Weights of a small transformer language model.
Architecture: LayerNorm before each block, rotary positions, biases, untied embeddings.
MLP neurons of a small language model. Each row is named by its layer, matrix (down: output weights) and neuron, and shows model dimensions 266-329. Each number is 128 + 32 x the weight over its row's rms, rounded and kept within 0 to 255.
A block is one neuron, or neurons of one layer that tend to fire together. Before each block is what it responds to, as a language model described it from the Wikipedia text at the highest values.

Spatial location prepositions
L11.down458 [154 128 138 134 107 171  46 132 186 142 133  88 132  70 177 140 124 149 113 154 121  87 115 102 139 171 160 205 109 140  80 155 101 152 107 158 194 133 108 150 119 158 127 112 141 117 142 160 140 158 104 116  98 143  84  87 132 133 201 200 118 149 159  72]
L11.down539 [155 137 150 141 115 126   0  99 107 140 182 118 170  95 157 129 122  90 174 157 146 120  97 123  96 136 124 142  87 112 152  71 140 136  93 112 135 104 161 133 107  97  94 145 134  99  97 103 173 147 153 160 144 103 133 105 175 137 168 105 120 129 164 123]
L11.down764 [159 130 170 105 124 133   8 133 115  92 158 135 143 117  79 118 149 109 107 218 111  78 104 151  92 116 142 131  72 162 143  86  82 152 151  79 125 152 143  54 121 198  89 105 170 143 111 139 157 102 141 139 103 143 153 120  89  96 198 128 168  86 154 166]
L11.down850 [ 91 103 129 190 155 111 255 139 162 139  75 138 153 176 152 126 109 123 164  99  87 113 156 114 128 123 113 126  89 114 106 143 147 115  75 114 135 149 108 102 144 146  97  77 130 169 145  74 112  69 107 105 130 137  82 140 170 130 109  86  69 121 141 100]
L11.down1386 [106 142 139 127  92 108  15 186  70 159 162 131 103 152 127  79 116 106 153  90 158 142  89  70 136 137 135  97  75 157  80 150 103 156 154 128 133 142 179  93 181 159 151 146 154 148  94 138 119 145  91 146 151  91  83 151 124 165 140 121 139 138 150 128]
L11.down1446 [113  81 102 115 122  99 114 112 138  80 122 201 135 132  97 159  90 120 166 146 140  87 189 161 154 111 102 129  94 138 152 135  78 168 131 103 182 154  95 124 119 109  64 121 130 130  96 110 135  78 113 110 141 117 172 149 126 107 135  79 210 151 102 161]
L11.down1469 [ 81 159 123 104 115 125 155 168 156 115 179 123 166 111 155  74 166  97 138 159  69  95 169 140 147 157  65  96 143 128  68 137 108 166  89 160 145 158 116 162 131 120 156 156 109 152 121 116 159 154 102 200 100 126 107  98 159 219 158  96 120 133 138  84]
L11.down1579 [133 164  90 107 127 117  64 104 143  94 100 148 123 114 132 143 143 141  40 208 158 116  81  97 115  98 122 196  76  85 121 120 122  88 159 161  94 101 113 115  68 120 104  66 152 132 158  83 150 127 100 100  93 117 128 161 176 111 130  96 163 121 136 117]

Clause-ending punctuation and conjunctions
L8.down928 [177 180 146 120 125 127   0 101 125 120 113  60 184 144  93 141 110 128 147 170 112 109 128  99  97  98 124 163 115 205 112 169  94 137 164 134 138 102 158 164 134 141  83 128  88 104 169 148 160 155 136 154 119 126 104 106 197 149 110 124 166 102 125 103]

Sentence-ending period
L11.down134 [ 98 163  75  88 155  59 157 135 146 115 115 158 119 147 140 156 161 157 189  94  83 122 117  69 163 125 144 122 133 124 183  91 151 105 169 156  94 135  69 177 203 178  98 149 107 111  83 175 181 150 135  68 155  90  70  81 150 131 123  91 110 146 154 107]
L11.down139 [183 146  63 119 135  87 122  85 139 145 143 124 105  88 130 120 126 125 181 160 145 135 114  87 205  79 120 119 127 159 119 190  93 136 136 163 121 168  80 106 175 192 111  97 124  78 123 149 170  92 166 178  90 158  91  83 140 165 101 144 156 145 156 161]
L11.down683 [156 104  93 177 146 175  53 133 134 137 108 114 128 134 133  80 128 132 143 155 119 115 144 125 138 137 149 142 138 144 120 156  86 104 148 164  85 196 126 130 145 101 138  82 136 120 131 157 140 156  69 167 143 105 114 146 138 121  99  98 126 142 117 137]
L11.down688 [101 153 123 164 112 143  11 142 163 132 152 136 166 141 137 162 145 196 171 192 104 131 155 130 167 140 129 121  95 150 151 127 103 147 143  48 106 142 127 120  91 100 146  72 115 103 121 118 134 149 108 148 164 107 109 110 143 109 130 124 124 187 136 121]
L11.down886 [188 103 118 141 135 109 175 126 173  96 146  89  78 117 113 106 132 153 124 110 173  60 103 156 183  46 101 155 114 139 156 191 127 109 138 139 148 199 157  98 146 174 107 101 127 106 138 156 152 112 171 176 131 141  77 112 124 162 109 108 173 187 114 175]
L11.down1070 [164  90 139 107 171 145 145 118 153 119 124 168 114 120 166 123 136 114 210 174 103 116 122  93 172 180 120 161 120 133 112 155 157 142 125 125 156 132 120 119 155 135 103  84 105 151 134 146 111  84  85 100  99 133 138  48 189 170 101  86 175 136 152 128]
L11.down1334 [117 154 133 108 152 152 204 132 161 152 135 120 113 189 170 139 157 116 138 161 120  96  79 158 106 121  97 133 112 158 135 186 137 109 151 155 155 126  83 135 167 199 144 125 116 103 122 101 158  69 140 157 145 148 101  68 135 157 134 133 141 104 127 140]
L11.down1771 [191 128 109 161 111  98  88 131 151 161 126 142 153 120 139 141 137 156 158 152 152  98  89  76 168 144  86 143 139 164 140 146 119 133 156 149  96 212  93 143 107 161 111  86  90 116 134 120 160 151 143 193 151 161  53 140 104 135 116 107 185 103 125 161]

Role and kinship nouns
L4.down148 [146 113 179 106 152  76  92 147 132 173 155  84 100  93 212 155  81 106  88 133 110 157 112 107 193 113 154 143 116 180  60 109 129 135 134 123  98 163  97  93 117 135 116  99 123  70 139 136  79 109 150 133  81  84  82 143 154 104  88 189 147 102 108 144]
L4.down188 [ 66 129 144  50 140 149  12 122 129 110 132  99 112 139 121 165  94 120 113 142 162 138 112 117  83 157 128 135 159 138  66  80 116 141 106 129 162 134 196 161 148 106 121 161 138 115 135 152 117 138 142 120 135 168 117 162 182 136 141 151  97 102 110 114]
L4.down322 [ 80 113 119 105 137  96   0  90 151 135 137 127 112 169 118 133 113 116 119 182 150 143 134 116 112 135  86 146 180 110 135  95 151 134  90 142 155 125 148 116 165 110 167 149  65 142 136 127 137  98 125 141 133 154  96 116 105 133 110 170  62 176  76  86]
L4.down325 [110 124 152 104  84 124 124 104  94 139 160  84 128  85 110 134 159 182  88 151 116 101  79 125  86 121 142 123 116 123  82 113 122 100 158 133 158 175 140 147  83  96 104  91 138 129 152  88 105 135 198 174 191 211 175 157 168  92 112 206 123 113  72 104]
L4.down517 [ 90  99 109 111 154 166   0 126 108 107 157  98 100 123 133 130 139 126 109 158 120 143 110  88   6 154 116 195  76 118 101 116 152  85 117 148 141 132 154 163  90 100 102  88  40 105 199 101 156 157 179 185 164 131 130 156 131 104 137 134  90  98  95 126]
L4.down696 [164 154  89  90 162 112 202 104 137  98 117  92  60 121 168 116 110 116 139 112 167 148 101 180 150 121  79 185 172 130 102 120 146 147 155 155 163 195 138 148 109 117 112 179 146  94 147  57  98 164 148  94 129 107 134 185 152 143  58 175 106  85 125 146]
L4.down1369 [ 96  92  86 117 129 158   1 157 136  99 157 117 119 112 117 163 132 104 113 158 140 144 107  87  10 124 115 187  78 155 130 146 143 113  99 115 131 104 189 150  84  69  98 115  91 123 214  70 103 165 180 172 161 153 173 157 142  91 187 116  91 107 121 126]
L4.down1671 [123 105 139 143 189 112  38 103 146 168 134  82 114 154  85 137 114 123 166 146 121 104  73  69 191 138  75 125 140 106 145 174 107  85  91 136 147 100 155 116 110 122  88 154  87 146 134 158 160  69 127  77 158 150 173 131 159 110 102 167 134 154 104 126]

Digit zero
L4.down472 [149 160 123 169 127 130 151 113 150 151  81 121 102 100 141 186  87 140 191 105 124  97 123 106  85 139 108 104 158 201 154 177 106  84 165 111 116 105  92 194 192 115  84 152 125 113 118  77 148  80 157  87 155 129 134 114  99 107 108  98 127 150  86 219]
L4.down798 [129 160  96  88 147 102 255 132 171 115  79 130 168 150 118 151 127 125 148 113  81  55 114 116  86 157  90 105 131 168 137 141 114 110 175 124  99 138 115 163 233 127 156 119 169 103  78  83 167 149 129 162 118 163 148 100 123 136 132  86 149 153 121 160]
L4.down895 [144 136 147 136 132 115 140 166 170 121 101  95 156 145 131 194 190 170 169 120 157 101 156 153  99 164 107 107 156 156 134 126  88 150 147 153  94 108 116 172 137 132  93 186  68 130 150 115 149 131 107 120 139  91 139 116  84 151 136  98 155 142  88 167]
L4.down1155 [117 164 102 127 142 101 255 110 169  78  79 127 148 138 145 159 128 178 198 187  93 109 143 112  94 177 138 118 109 161 186 191  84 135 110 135  85 126 110 136 145 155 130  96 164 135 120  88 132 152 116 118 119  99 137 126 153 157 142 127 120 157 169 148]
L4.down1217 [143 118 100 143 110 109 253 125 124 185 102 110 131 147 160 137 117  95 216 124 122  88 120 124 118 129 111 127 118 227 159 167  93 122 150 128 113 168 133 160 167 101 120 107 142  84 125 114 194 118 153 116 151  83 169 119 128 140 127  81 132 156  67 171]
L4.down1429 [ 74 137 177 147 143  91 255 150 165 115  84 135  58 118 156 167 141 108 146 143  83 128 111 118 144 120  96 115 140 184 144 170 151 165 157 138 142 148 120 142 219  85 110 148 144 103 141 126 139 141 142 106 142 150 146 125 108 140  96 129 152 163 150 107]
L4.down1716 [105  66 120 107 148  72 186 148 147 137  65 111 123 164 179 123 132 142 179 120  92  90 163 115 118 151 132 111 130 160 110 167  97 186 137 103 101 121 101 134 147 131 109 104 113 123 121 128 142 157  94 104 147 114 107  89  93 125 113 101 149 191 138 170]
L4.down1858 [ 93 104 135  89 134 107 117 141 163  65 144 176 160  88 162 126 152 119 144 149 129 161  88 135  69 168  73 188 105 132 133 160 115 160 119 130 183 116  91 138 102 112 147 101 102 132 125 108 126 135 125  82 132 136 125 150 113 141 110 158  72 122 152 149]

Place-name preceding prepositions
L8.down572 [162  97 169  99  61 171  78  64 125  91 183 100 145 120 106 149 118 158 148 120 129 124 140 166 127  76 185 123  98 101 114 159 104 159 147  96 140 133  94  66 110 154 157 131 133 138 105  81 132 120 123 132 107  70 158 138 130 158 116 146 198 122 126 134]